{
  "n_head": 10,
  "head_dim": 64,
  "rope_fraction": 0.25,
  "qk_norm": false,
  "bias": "all",
  "tie_embeddings": false,
  "beta1": 0.95,
  "warmup_steps": 360,
  "decay_shape": "sqrt",
  "final_lr_fraction": 0.0
}
MLP neurons of a small language model. Each row is named by its layer, matrix (up: input weights; down: output weights) and neuron, and shows model dimensions 256-447. Each number is 500 + 50 x the weight over its row's rms, rounded and kept within 0 to 999. Numbers have three digits each.
After each neuron's rows, "fires on" lists the tokens most often at its 100 highest values on Wikipedia text that the model never trained on.

L8.up88:520486541591344517506527595462466549516501413456465521410517474499535543526403474474539537599410519486462501511546441455548505487406443396367537504474491487479350491519549449533565480472522473372430600431465392523477417440526434477513508431498470577485509447524496453445492512451429499512541601528458501513497526477491537488447534447516561489475517531548490561520516513548459415476512515512438406488435532500456601500468392428461469444449416506514500512612508508447517519404500501478515491466491431618517552512443506436460586573402454507540509522575542513439538519403496650475
L8.down88:464571446606545525457504524499538470557492512616495522522485499512507468462531519490428479481573459503492426552446520526521569460565438560588472541469412612490543506535503598490454510438497495603512495499390548492624533505450516539476433520513527453510480524456470527563492484429529503454466415452506549449524482411479410559502501517532496461490464449524478481478582397470541549564458497493517552426508577593484481548469497486510508514559529541544536526405531544543490476557445474521550546482454594459469517522489526493507499555528596474495474489412490462541466429636519456535
fires on: "1", " at", "2", "3", "-S"

L8.up2545:506533537529451515474519466503527461493521606448467539425456432499599525507416577600451561475439459567544561411484491576561439526475452458509491474513474431480455581446471466453551523507541531576493501493498478550507583453537501548561515515544453605493580493452426451497513481478476462475463595479415536492466427578422527478627420468502535503493531511509477457524538556356503484453438511465474534518503418552492432521496528464470502483568437515565521520468505489406598569451453565495454458519428505515505524474462500515542588492433509458498510487491518442457430527498471591594
L8.down2545:484471483570493496468480489432370573462576413494455525444539569540486588515540566448479434619536556423576358535539532502428537512423510464468429568458557605499573390484500516473577503438504473440469460474557460443484525645512480449541421498530502407449539552595525465564477404446496461366482493510551404487451514473473513448450509518507538536500471454470495494423461504591523530534526514496573510530487579516496465504504553415536456568371566448520491548483599480572558484500539539515555457452527538490535565418571496478476506559500510526430552513569569512516524457516469505424
fires on: " |", "2", "3", ":", "4"

L8.up2114:536464564493538550444548579440549409538384459495586479564511422492546484521473563467637559492513491491518509516540427453450483562521491417591512510486506490535568429495571423450501551567453565525520591546537634530519477541527498516526471393498598387494539437472502459464547458407519529501511488509516537555519479559562498495480514590523441494463518517384594537611524494504488492474510488409467392472502514502497428518445476558517505510412465487462462536419430506521460467390464458447493494524476526487451482404629467556591526475552562516566464363442478491509508533525421459574
L8.down2114:500558501480509486540485486616485459480610449474409542526562475509503578486550385545426579486478514486581539435436508654556511412531504520530430519524521557535487485478445505407484507505561501453547435486504425473512583450452550436470605501539442603510510497453608513590503452624416380507465485535544522531510469501394478446505491481481534489540510485600504456459472497417512525523534449502499521502490397473511529504499466461443485575475539549530531526571487437427562561535464440476508449476515423515518495485489492480519497471491472443461506534426502479529442536574564515494
fires on: " |", "1", "0", " "

L8.up2027:508506508535608530515556542556524453419516547505464457573518444541502474543474422512587496555522477430495589498484489483506473559450549512487473526479442466553438570523425518462596528500493424423401536540540507536539470524396575502521429430482579601533521565447522473520457489540410400634502440481415470524436460519500444429493585444517481471562525604536460443518568445444534468472478479554571512438460552598523529544503548444479500503512418501465480520535454477529560586573394437440517479490456599467438524492545489660499569463526492498543437492515475511463447463554509500499
L8.down2027:588510472550498578458475543500544455484585563502486486588484412507488503463424459530522542517516512525490520472599499498510524461339522583501507492490549559532426458574502568518583458424590482553441472554547520480418484495544560369452512468443419569521466506524409421514507465477488451486493429471466499515565427577480563452475468519539472465514495560539415475471432540510478492502403602567561477506496562565523510493448467428507546545497455532597535455520506525490560517450543544474504480483470551607514512504475529587605434434628442543521474434398566488496482490496525472539
fires on: ",", " career"

L8.up358:574506489514521536470481482432512582468524503570556518544576520497520367563408560549579441514475539491477394516520545427476465560493516396429517417476492508476547516519485562520534489590531558487455484614461548603507475516433462515472486502482462419516551484482529476573426490525472492596460483441474538466552507537506458479376479512440414548549556438435564619413489468521533570478447467508436540406431424538455543459549419511576484515488606431513525479493493469460532483507525503483483434471513532475441528433481420489602493413565518489494484498507519596492509526538486434474
L8.down358:415491429509570489568476474482469477434457477491451491452475471528541561492497476538520484515544484573484580462446540568508466555538476522623541441538483421504477547499599454509458562466502522477534532499513452471505483548434452462493452486565568583456457537525522453499527531516552499410563542523479457512483476440553576488604558491513485479441467517517461471572501458354512477504537474468456477466456545477515510499549511556435470481483547470534476486543431473578518482524443498562574568508453412550461562554464551518517475513496506505475582538500489482435473534534444499539
fires on: ",", "0", "1"

L8.up541:559519547558488535427584508509432504505485430489442501569474508477536484533477528470592525527492421439498540453445518511460442525510474475448450496562498433574530477461540463427453481494506531488539551437498540471548568520416464443521513467514480465413531545477547494603451537521476465447491510442429498480425604460539502503467479468501380553556536640481475513461543489447528511491504523502471574367511583445401532601576444558509519415418536540493450544515527425455519463528577563515486497455442525548552443458375466453583476505479441468590593515501563621355460525558553480453
L8.down541:429514447551517649459563444488474469478418503504456503572511542501475483513546394455539541433557568461407540500452524500431460526406444459491646488592528471590590552523472538460446520547495448482481520468440440503622430589523512451556534482576430579424444502483476466539518511517449448502565485467580615499417475537631550465470531475440444508442544518523527496483552496446533478503507559424463627442441401451441574519608480443501511391452576535473533499404432531499482488488566517409455484550542465547467483498501589441528528448464400509593621446496491525512486485543413446393
fires on: ",", " (", " most", " and", " "

L8.up490:574506489459508436432476400496457470587543394551468531537495438524538552638473440506453516446579409485595512527634538480535422524511459593417518494516676496488498618460470507469615429517560478517514500454474541475579519545514504476512379565489522472542501380450485597598563612501477496525484440502497475506527523510497466430481442453615473489464483528477470494457512530516539488564475494498560470433484552502507570579524466388427573564477467413550481526586589467470488487450507487510447514486504512573545584473571530497462565570447533509575648476453504462418540437498459517512
L8.down490:512557501488494554490486512523511518423469569534470535492468513515576538490504590580468475522475441387428562477452470566473621463461568466531477518393399441361476431599485475525358609454530506555498492459604448463417434441434504427521619498574484493474646532536612429436519471503562472365548478470577465400526567463525544464505426440442435508511502479596522514517535473469490481463609449507452497577552454516534481480497499568441491488538567580526480500428437461461516617512525475518527513525412498460473520471474404473561530523533472506528540542497436573479511596515572485509
fires on: "2", "0", " politician", "7", "1"

L8.up776:535499513542475461393472541504511506483517547540408556575528544410573464528516502496536455537470458545495490472493486487476465532461465440487498529510473455442485480628513485531471609487442497419569484431466500498537426595483371555494539506520513523524567487522545471458513506472592478541584516548564464460500616513403456567423511570499553536489535463498495454562563533348587522448488575411521432553438519409385547513497522419548510565414526438441387355506476569457504479528531435528591525446507642473453447545533541571559527482478490490476434433487454454517576557454501509540
L8.down776:519478495623487509468484527536565436469451506563561503413571439471444526547507582525509419474526544437580473531510524494428499499512467537515498479471578447454479582510472525596496418530551506518494430515506516522441555477591548528492474477490547463478454523521512613483490463469414476520394512470589567535488468473495532457605471408600417485442489507507518448541513456613513452565518428511475529353497484558507507538494518548452525515501428518510512529515591500531448523524436512527475543460493488612463492418448446480582558563487577519598483546495476480505485437497625515438
fires on: " ", "–", ".", "1", "-", "0"

L8.up2209:489543512535522399546584490470511507519492598541522438538489488538518431361507398567449554524517306424490538518527507554464398537453458509565479496496468463488495498491436490439533462467444543347561557377574494477578569453453548507563509443466473560472578535447575420434537539512512419461493496508524479639452351489479464420533488473549450421596515595495462460516519501498499550494603480507604472482474519596473522548493496504439504516565438523522443486484515499481528523488450451435595433403434515554514547521484526531523575473517529375434512535514481488403429452610464540511
L8.down2209:531453516522504440553504501478492495565491532481557570575517433479468515415524512447449520512510467506485443522575451503525593498400441529551521496472422678478509547543528469524558484375463497505508502565471488607509499596529563516482483533519467506546458489496436528484487552487505475496487526472544472486563546542447614401488505441557507622506473469491524534517515519486499584543471465456556478546508430534459429533547532473543480423438515534451498543465592535546511592426467512553481487484538501489490481377556430537439537549572472588402497544255568524666528609462585505474
fires on: ",", "9", "8"

L8.up1186:544542495480454543461525472545640553415571500460586527462493531469550377565469504561497478463475454458505519456495504498414427398443446417482529462477554468460506549480492582461471434581625512522357526473520560562469502548510469538437476486500485490434553452520427445410489431544520627577553551586505527562453596502489455527499487526489427488513534441544544485372462372439511483462506417485440413499575520434505450505524492562553522493527592459543492430603473480539476442520511527584575444462454450514461464531504501570494508450567397370565619584517464499426532480483458461453
L8.down1186:507499449531548505428518496446441520524503474436522420459423450582513540579390527567504467523591530588562500516524506480488444527482535491498499578461551456404474531461471461499463513479465565484519528510499465451567402534430518552394507544594503456512521474513478488580544504492470497462461560485433467478503448442483512503524484499509437475438561473519538498564512566489474583552519502445498571484513449436482493572519416509453568559438513438481492596590568477461473474647474464566501472520533504477446527467529581389514446512460465469582529455439469548440561519485453460427
fires on: ",", "),"

L8.up1846:603517546539510488545478532506485550434545506538463479641493514511479493544494520614478386465467486406489435479530461496467453570524468436488456480489477511500519513578515538494447477558443510469427544511528491533484424515370562423519491493421455645474495509497466526529498427505500423590558436533445450554419426524529501589575490524502495481569621536512431488510532534504479576412552442462591563416456609591485482515471464424460541415573439503550525537512518497463409481458499501435522544497527564610496538431504484596545587425502521510546509533520558538480406530438506513474
L8.down1846:490537477508474476561549603576558443521518525429529583467480444477492510414498483571543481520476480610565499494484512521493530548503464530488450430506555612521465450456528421444567530437493458441494483496605515520475517507567405568505494537553499550535487548542434464565430501487544567450459527541519605476443519623441506418439548485494452629541517434511444518458534492481481525487517516554462433604487494433455482461430476486434510565497448506517514423599516493543562504432473527525479529424545501495502506539516522428551407412533442516461515457343532509483508377446519570488
fires on: ",", " of", " the", " throughout", "9", " both"

L8.up1380:484562485609439487425488517543422462479418440536486465618514464461458495514349451518388411456537551470561544423572569392596457496426435565440523545482475461490415594461468451509495586499509440511498473516544530621634529521509541441512551441384434507522473392480462469494574462482468414536506497591472524486498516552474490521381496469554486462560535400489501461431483577523457500455469527440527406484478575499496486572453558392493490488489457448574515601579469556540499541563487526545541563482454485450481456552501485496473487544449466469492468394449522485472515486490498526612
L8.down1380:509509508555542420534525509526623553546584442506460570537608501513447468470547533479517551517466524544511492578521508479451526481442499372463509533557460471407562516499488562553570497501374653483404517488486513511422486509486491559491565512534469484451494445573480460507563556451556500452539494449494552454512491440543482496502415442489477481392540492400407420471510418496412512514486507615498535482540342563485538494563498512413559379497465469476473521498405455468523453530491460440479510568496560553495466469513488481473491471530454551530400498526452499510546480502534533452
fires on: "–", ".", "^", "    ", " '"

L8.up1594:527492542563571485475585564577550508574523559484556613505480485546429493436449375550436352561528490402591568455598527545473611532461565596500444456535466501544481550589552527486511572508496414454514546436577427562554546470540547511603466451425463523524441472525576477580547497528499439496529464506481420545396457596509524494598500460539525414435551521592376424549452500479440584548386385475462582505444447585545574416591428534417387548409413525512543512510416512492463522504490500496394549475603468497481471487511404539576554489417500577496459525517436445498543463562559480496
L8.down1594:494463529529537516549541514406527473540463513589524424499483522476459508625511533507558560472528539614516435458466474514558465550567489507552564498550534456511510520569472491505402586497483421445553503475461525496427513506603501577462535508535424472469530501555502502504486531531466539473494463603483504578606524507452517537431605500509463420460462489441565464500564447476541527474530591597491427541425586496460485578477456500535618590470524415483606496567482472447550453627453537523474479494517456454497558454452479549464499505514567428510509544553508535454398511503472545473
fires on: " in", " of", " was", " attended", " is", " at"

L8.up761:495532588529505580501536576526488484514535486496520528459401511520442501518414460524555515468529461483520488533578536496509490500562448515496480465530458454530496501495532449485526497528495457479382556565512534484504552485406477581461478570535495469494456465556467473446533455547562593504430504501383457439499511556471477480525531502585468419517560446531471459490571534439453459417437450493465438512581525487493457539431542539447485572430533492557508553498430374443450458547572467477538524475465545525391462501488429546465584427476559493444540528486458464416525530562578559515
L8.down761:515365545556474562489524544503502483462561467450477478483479488552510508588502569525556528517566521529525398437547378405480431563443500545414527545348512660531476471542487522504497480491499512537487535480427513511525501497441447503492534462505490453499542508524514482509513489478536487451485479597452511550407503491497555506457482385432469537580514475407534511381464445524517550490557437525486527538458497539511533532482473591463453429527581464502560473540536545549474435470473521565520499409416475464550515549458519496494559515537413526505568541511497552509607556529449378519
fires on: ",", "1", ".", "9", "2"

L8.up275:459459542495467529482510530478547470542474489539452505448508485502418464467413497587530477471550486413463438582507454512512516549464519548484514452470432484490489529466570436467428478444545418520504540500571491532536445446514467501456454566495505597457543555556509397451548530500564440505549547532400502408438460464434482480560511521499458545570506538539425481485437483470492559454549468526534572463481416524534510479507495500500380497513420486550627481463480512475547549425489530444563473487508456571481487574466515433490517429440470515406556468445496464562492461448504567506
L8.down275:518422645537549472503579461479449476431487531572524470403548489472522519510478518523477506517491494606493504547604466536477519494509460521575483518476584674507556533596398531482510528408496501563513386432489473604531550474561593521589439446510472438550570495474477540532466542530518417483512575516445471491577510507486502482392548538503438459405421503455557492489554525517520499510495532389447424474445581513514493529463463505395672561547493571504459475480583495552495511540551536526424428523472456493492500493504510532548538622501535488520554458306473500459416509506492457542
fires on: " and", "1", "2", "9", " |"

L8.up235:495478477505513451421531433467531389522488555567516481473513575477492515441543593539568448558529490459493478493531559425431540562453592552522453483543482502574470424508460511439517498534510442557480518429517453517526543571447527508528493541617470461448511516493593515465521520594489482512472471551508533450470438579458508433487570534440417488544550496458493486573554451478413472534511522478566512423482428539536573498519397498524463502566653524478503510490533516423457557479551530591466528545418556415460530463513573613517540460447421469479522579516479575496547469535462485493
L8.down235:440546450503586532556513525492516531488534503524511563460497499558482497594485443463463451505555398559490497470532559439529546598499509550485462457533471362533567456546521598517437515555489534478495473540515465550473532581525486473518450449467540506501501531496498558566523495470463566418464453569510534539497483497546492597550544517538519482493558435518521555415417453581565549477470506483453542485517521543420498554477474480458466513411505495530458529507482496483522421472430531453520476532600532478457407507468447525458495528480560570472530507600544464496509481547454444500
fires on: " a", " at", " attended", " was"

L8.up1521:579506488557491484450491468506481526537532422534509516511486510444539552481472435410495458487529469513487472548536536514475572499412630497518465508496562446500395459526522453466427564389511530486468515509459551513494536590444536531496471481506422495436491478448517482451562487582662488443550480486547433509483519561514513483515428457506479492493585493529521522484507459522484521418403514436503394512587540510518588541547380514518452466456502536524369537413506446499505555515446511512494553459512543462507505439580456569464521529527505618489547572456525533556442558562568423424
L8.down1521:529507448480534468447487394474545537440520426505474527498541542493489500477432482517460513420494468528505477460485468426542430502497369418522516511453443503529471578532506460416438424521514429381445420438518447526649536488505532471519495471559517541453510452431510546496556512485409469531443488478494449555546446576486400404527567532503499507553526508555509538504506592417541398580530562460509617421554469474475512495525518524531604557481551462450497483505599439522523544525454492444513448528530495559450437612540533516508585494469461500445416424442491545529543469515495461499
fires on: ",", ";"

L8.up1013:523530416536489581496493519528450509450534394498497489561566449522548399453467540565430614487494397483522468505482491485545471530402556535537420559527442444434493510486477473434510461566443634456515511462459462623572505592417512544457527441469502428561493400507484427514451487521499500463400578474539524427492553484417480410370378359492489486510561468478449486510523508492517519456515416472539477362493492440472513492569486457482433384482592458482501564492443476509548547560513584548496475425481530444498376432439456484484451407583472362491543521534538538462484477545500438522
L8.down1013:462518506525549492522516448507518551490454550504492477393406527516486586563519467420416506494580525471494568493412479566541473535441407449491494439550453421497543593465467548580446510513467511567437554552541481439560566575556447527541463510517548523486474466376526467553449522466484530486494534537547429494512446462537591511493563610527604393543513474378485486515520484488583485487578518407569495465514546484518498577439472484510466486542494497457546517367501507563510445551522458447491435498534519546521480515490471429516453429321441518511484399568457523447488463509480539350
fires on: ",", ".", ",\"", "0"

L8.up1625:521490459440474545459632457519427457551496496469453503496437439525437567541542430493571381500539474437475505481443556532470525553471535533470514510477463485491481501432504428446520505507572571554478500504604448537516483607423588537473402454475525446489544428493482568481489478484509468524491550555431472462402490496525493475524554445533463441453546535471495474612485397541505513399445508506445428486470434472525500493628542475541534422495532344520512563453455428488527487510533424521514450511565441432480487405601417543506549519452612523527494618509473463465529509531533557566
L8.down1625:440441459521426434457488532523467528504463474583489551560581454464496451498464484574485537495430486500463495541535482401427494423522438515494509517472459420472478545526527562509500532441574535463496521457423475515531531500470473463526562462567492518582541550522466454559444469624578445526547460550541562468468499497471520480457514445506495560415516404537596499512522556423491522567448359473419579552510512439577509555460487524479438527511475505553562422458494580563492528496421577507515581418552474567458542470544541537538512478510410513524346475508501471515541506471510562506
fires on: ":", " |", ",", "0", " in", " as"

L8.up884:536591423652511500593530418536456444486471537432489473552591510467551579506523551529655519487422426445470489509500492538455529578456446400477474553498447475516478518565526535461517595549477495502442494435520541535561470532475499531419477411548484583444524529426539494483423550563471418631559434542581544607489476515488539459466547483534413490502478531448493569506511423504515538488511533439492534404446560588449515518508519483474441508394532519480518583526478525478486532577345461508483449472580544469529543457472518497527535543472470531568505489519458536491390483521427469556
L8.down884:458472555524440555563414519539533523520571531524435597577427435521496367522476525452524509508463589528551590516499474482467602529499528537571528425480484575485535519538511491633501529420567490453489476569466558481452511477482594522531512540523497524433411539497538455564521356444520405472408456499551473556485456584439547502547481482547522526506488489490520532500557544539577475587466440503540498484574575499571572589534577567497466517442502479529451413533569513565512580479614556476504485490563583554374451454456568493508511414560515476504555553445541484512448506463592537525
fires on: ",", "a", " Da", "r"

L8.up52:480582420550632490590429483491466526504431458533506468498593540451478493545444444490529446563538421420569546539491468572469488562509492443468501481520344488622529508490414487496487567541440449453523474488426463457560543461527522439524474554407473607487501502494578430474524563515397451654421478483455502622461466551443409491524515505516466459509560545490490453616512463431517546426557463530536480396484565545496469488536471453427444525443441499498470504560422515486560561557417500403416458518426571530439526401544488551578568515489492430530530527523433510483454495589516474492
L8.down52:502499479528503497465435544534533442481525474481457514598525480384446513467474448489542560483504474498475501503559448490466576463476448538518455476494477674534480462513510568536531464415517462464491427517511590507516456484496565434471529492483497534522490543526450471473532476515493481563509468463476566439547390565519485435475487439526481542530463579480507485464486564479519513518452492500627549504509509524480506487545456423585543537479494557563546472525566477525591552416522582441560512471515599598463575488481474615589545494626449574442381461432614476595425480508535467491
fires on: ","

L8.up2131:478569436502534543513479394549466451451407529493529485450569506446504542568394463488520434585523450468562528475508451450610468552486434480490540602497481499460460556539526542459416476523507482500427543472442445516543474476476606465502527579511501595455621556507413521518482565468512452511538549616497464595456497538512503438491583500492400463469520490519438473538434512519545522539509428478560523532461527553469517474464458433458566439504492449438491486561509452479540520535449330412445490513520452435530499545546531466459481476504523515534496499597453563316499520476481572555
L8.down2131:487484493567405511491520562423471561502535493514466489566472422450514498370580560543440596490526460614484456462446456544416564526477549514533388461525596624539511458486445446545524473490599597620475484570525573513416474394601510487475625501493475478498342497434507499519599464592529519492462558428511433454467508477529491447491471509481530517599525528492516585547487497454551476472504543507517424457514474461504537524476496471505498500480401513521553473538454481508506631491530563502473431507458612546600478533473415583556488451607534518486436520432558486532525508459593513457
fires on: "1", " this", " the", "B", " that", " This"

L8.up1677:412521482615533515443485551526481466517523555521445589453577532539460522538409544511561526520511507464517444420552460507565390467466542460421530441492428465593467529481597497441461481492500445470513550445436450441496507485512548477518496539523564602565480476535449558449507517467549508469464457601488466490521495455489448490477419423476486508526540521455483431387504539493501533477514527536642499491470460531558479523520439461442498506477482577609458441585600490421547534502424525549420569458504459552509570461467509395506564488469450585565517558553486501451607511516566570475
L8.down1677:518516522449485434536475501503439557481392498468576491567404515435506492488596402542541489484576520496506576547565537427502497547525588526510516525491579516415475547483442465528521521531496464570517520541541489525580459571448519465475563505561483437566640505464529524538499590549574580543574515451529502498495594556467475502514466468464477457510513533426506589499431469497446481453420572559379510480551525442465451515507476577558503493477509495453444487470511547504474563518455432458579462587519538404523412556410520610530562513547477446424614539527390503552439542439404443533
fires on: "1", "2", "6", "3"

L8.up889:564524460522493458508540440483434469578464583472508527534497348527572428509490506555465476546484505507464546475417509574432544449436506370472589462482452480454515646566531446559411466436617500460483532488480474510542416522516468517394522530477513590525455447444461462450478577410547521469502514557391479511491549521508557532517504473456571424570515541496490539439490528436455464507516502469511478464451450501450571471467507540571565389536411479492543512581520536530537466447502422497484472515386555568519493532471525518446532502532419440547484588454393529456465546509528520467
L8.down889:478567507489604502486461595553492526488459459496466441483490626485416545452588547461485431497550497524493374467530549524489428463477566609517447497473432511613523472505534442453487512595423523441511503473516476552523543545543481483509505455489492452476422589523505570524464468531514451564508558484567521532460533514488464370513480535515407470431552452457451492583512505580589468542469508495537506549521511486566470468445541412458425478464527486505496525414499509503496482531448469540497506436497472448467466470508498631530454558465514489571534521536626532508496491551434528442
fires on: " |", " from", "1", "2", " (", "6"

L8.up864:508473469547528480502616521489425461540460496468425480584575524505440584540498425503585456474536443509494579525527525492403445485496502489452493433531454494469466421523553497516541564499390398475427527462460486470480527576517570520570455477530409688488520506540551461452427534587523431584527478554396498526528571531399484523467556466546552509448461503520483450588536455436488549435496544510441386495442497580393581565562493404479499574445538432450440494561448505576480513664420446516514484455493524508475526512529502458551496587531468507472506486484439514515547525487552466520
L8.down864:532410554558460500464529490479543555428563540533490511508430456508452478438469551581501631518492468489480490481557494483520510490570522482494471469500551585502456492574483555542436471500577465526464473491466492500569463478465511444413524485523533548536401466480465564572547481475463450357547390488496452475490460456478560422549554470455476505538465582469595445477527580450401359548454533485576523496562584552482496504476492517506544564493453581542486528461510395498487573474491520521520515527522547521521500563482468571486498484540504517542489495315445453481537524496501416464
fires on: ",", " while", " Port", " and"

L8.up1928:577516563540575472410546501530464435522525531568588559542442565526488522489478467535530482514469461443596405479495550471583552491476488477497414484462480476509529424479492455517463538509502476556532576405416485582474499477415466513425470469575451464481587484607462419468444534549565522473449423483537575469447483527513455517477490503438492557553489456472524553443576494532471522509479411450472587462540432502453450427408535508514536489446552514468504632460461459455524527493570538460556539445525506532465378496429463453526531471485515488496572478546545494520523560572499564510
L8.down1928:455574492563429471512579451650543462509508517470498494505473433533444501478451573497422594501530491472451519437502487476432468466468531448456537334286460685540460540466486497465463482501478526430451529504437531525442535539573508523531554513517479560511462522554454482593539510492456510445508521474434490487438396484472495506503599502469482471497613492524437476527523578524452497527569450484531540473446586449476468545523600474526535482540479491458499555447456543493460492397507514500460424524541483459524535480499480441498453414503486560489495488405583463520509578459473480479
fires on: " most", "9", "1", " more", " very", " its"

L8.up1858:491553559526541451475612510498463595503504481470438569471447495515490474470398391556598569441527487455505511502480489465453440555413418502362619451454576493537522507491482437562506441610416513513436510528509570498528607472551516566607495496552521501529504490500456504470462419480463476444506580537492536586509507453492499446491435513516446455505569481441484486553527489560545455587475513508493409460563419537474533489519499525495493481497530442543567496505503469417558444428447547408563485557468579513463500541542409501607564461362487477509625477433492554550482559555461519531
L8.down1858:486507466527512547454516391513456469452442492519492432518596503463486504449572519480483458477561479500490474583525505473507521554521457484560427428483514466433551493511435541536471512484548493398546536499574506514574436532509601517447487555496514509558516515515481418537562478473473445540594480530403530352528504443542568416491502413511486526511503552542467489425491474456460553483527528451477470496554499450510493449449474394507514465506589432477476532496579516551552548492521536500497473513545441516527572546526589456556474552561558490510467473520457483568574557523514456463
fires on: ",", " and", ":", "'", ")"

L8.up580:549508493549628533556488492578538495492394601498451501616502490505427498491458520511505493501574461518513568518532571401530421539465508560543553469537538491544499500481479497462426491519510573568400525537520539476545539475507630479484491488497465532537531471496502465436470502375560468550526440499451546579522429500515464420471538485556553528484523471454420479532482468500524448529521529457527499491532433576496440471551595452471605469493483477451492526536465559498640533549431505408421425436487518575480505581607501583599497494545442570486486434500468534472502434537515501606
L8.down580:515399484541491514514571571452595491436565495572429467488452485505542545521522571560470546442446514609513473530507472479406462442523540418373568510516549513468465547605511491581520506480450556579516486536505541404490483542523475496343475477425476506472381431530521505550558480452490516444421475431395495460496468462538510523514452550490485570551425538543487478497444528559518603570487552540460465451472477461507520485475445509524410529559487496504557523572549475506549585488581467609442478590502426498541459557392424524476416510472471428517493484398540447580540390450478484506
fires on: " all", " where", " this", " that", " Later", " said"

L8.up1257:548494539536454531485477520567518512511519545501540471580520450457424470502438472584438490569530460384526539444594500426422575543474535506476533478462502453484373589527477551514411506481496492469349487481458564545502471523531531568453522518513530497539484462491458479493467515448598490499533488504549487541472476445477415548398415568562525481498542515392464559505517499497491486463535382477549423571464541521506531596479425633446486484460486409516554485487473522512455508559504503532492457518584519551522485505507475494464436398505431476597479573504506503364520520540535529480
L8.down1257:456441543512561440469406424519518526565469449532445490479495574623531549493506528525536536477489524498460511480516579506516565503500514502524438547425484475544576507409533365479491459596438433483510558464503502476500510540488517537567511515524553479506487521431546573534541456561478443493436533466483502480540486425504506621615553427457447467457559541539497517499475480553446437617513521493460418535574486498497426503506503410497565509515519507505462513513569440493389443497450450539483512509434503471497565440574572493462532447479507462523520569493493473438472483490474431511
fires on: ","

L8.up810:479453530470508594507540545493570485520581526410560560589503481559424525561470498498612483451525562448433560359467468473503513598480526554513508444539467457505489426397522449612513495547556482591429516541500533527393565445525464527582424488402482466470513396489484517422497477380527588564485580492562483523468496477577490504565538553609509507450487434451509488617540483511498456381525573453479467494519416439517416572472478567487545547547504453498530438466407510573492492515538441492510442460423529533456373488561413535505503425410483544563579493462488410486463459551546495561
L8.down810:439540468499498480494488499512501561461467511543529474514513503490480529455513507466434552507523489570620457517505521501571514507505522428476537587465471446506517526574487540432557536453459531458551487506528434457617467579569566441391547504578529558570469533578448452492545416525536460438438403539492535509470461529317530385447495524485500531522539492501443519433495463467554504559476467467513481492534496529454545513475481481483494537473569499465407518402563446468586499477416493444555460547466489552538551524538567486475525537540440456416549485447475522442421548526502411447
fires on: ",", "0", ":", " as", " |", " for"

L8.up2188:518523472581525457499524533475528564448532455452498460508514538416483512480550508471468464498490464513501562497581531479508434513443500504481545529504417474556480551555486435491472649414436492493555553515451555520558588449547493500483514460470509434464557491510535466519490507510534565553438530504544511604416505551404439482415506525573546404404519416408527458554516395455482529452503554414449546473513367510459549470630458453573402472415472494469477430494399492495521464527479522378485419498479437521433429549516487476556534474487446419466477487482426492523483491421460464496
L8.down2188:493419488518454546488477455572491547515541559567502557517462455458557471539506555555486467493540498504493469497478430501565600523401459571507474425534506542495585417407481468462464519530509488524418491455539441453523463557431480533513565566475507558485439564580529478574442552504551477589531513514487567402548447492577493550509502458474453641606476430493552499552525595598482568542584488594447508397485699419514498522434486475488460512558481545507535550455524529515409456557448539539432606498439631509532502437458490488500472427447498510530519578397529548492467402506549481465
fires on: " ", ".", "0", " |", ")"

L8.up355:595543495503496548413614507584504549464528477324493498473493512476443464509454420524497425437497405449521563519504538451377535471448480544514369497457456451520525512484605414590471457555489481495425493459502353564568560556504484521482479607429526461501448502553470533497488495632433539509500504440577551499439555481472517533431536485494531590467550512605518556433494436517505498480490478515490532515511503576599414532533490565478466542546540551543487489513516471510442492505487510559447520485492426524446427613514496517486477429493487506424553536522493489482398555523556466463
L8.down355:453546521528541516490562456499545526478495500638519429538552572478479571620556522529479570480513460535495400463447412520513409525388560492480619512457455508502484483468458497484455504509511399476522450494528607561545493497533482544448488457447435463454521421468453576528535563483439471523482604506496502509556377492483499476527516603462434413493520533518508416591456543492496599408534517403479539381425494513499508456504490488580520487408490482509485478485596502481538529489502485530521391543459543504538537475499490492536602569502462536506515438537543420433547500594490535499
fires on: ",", " released"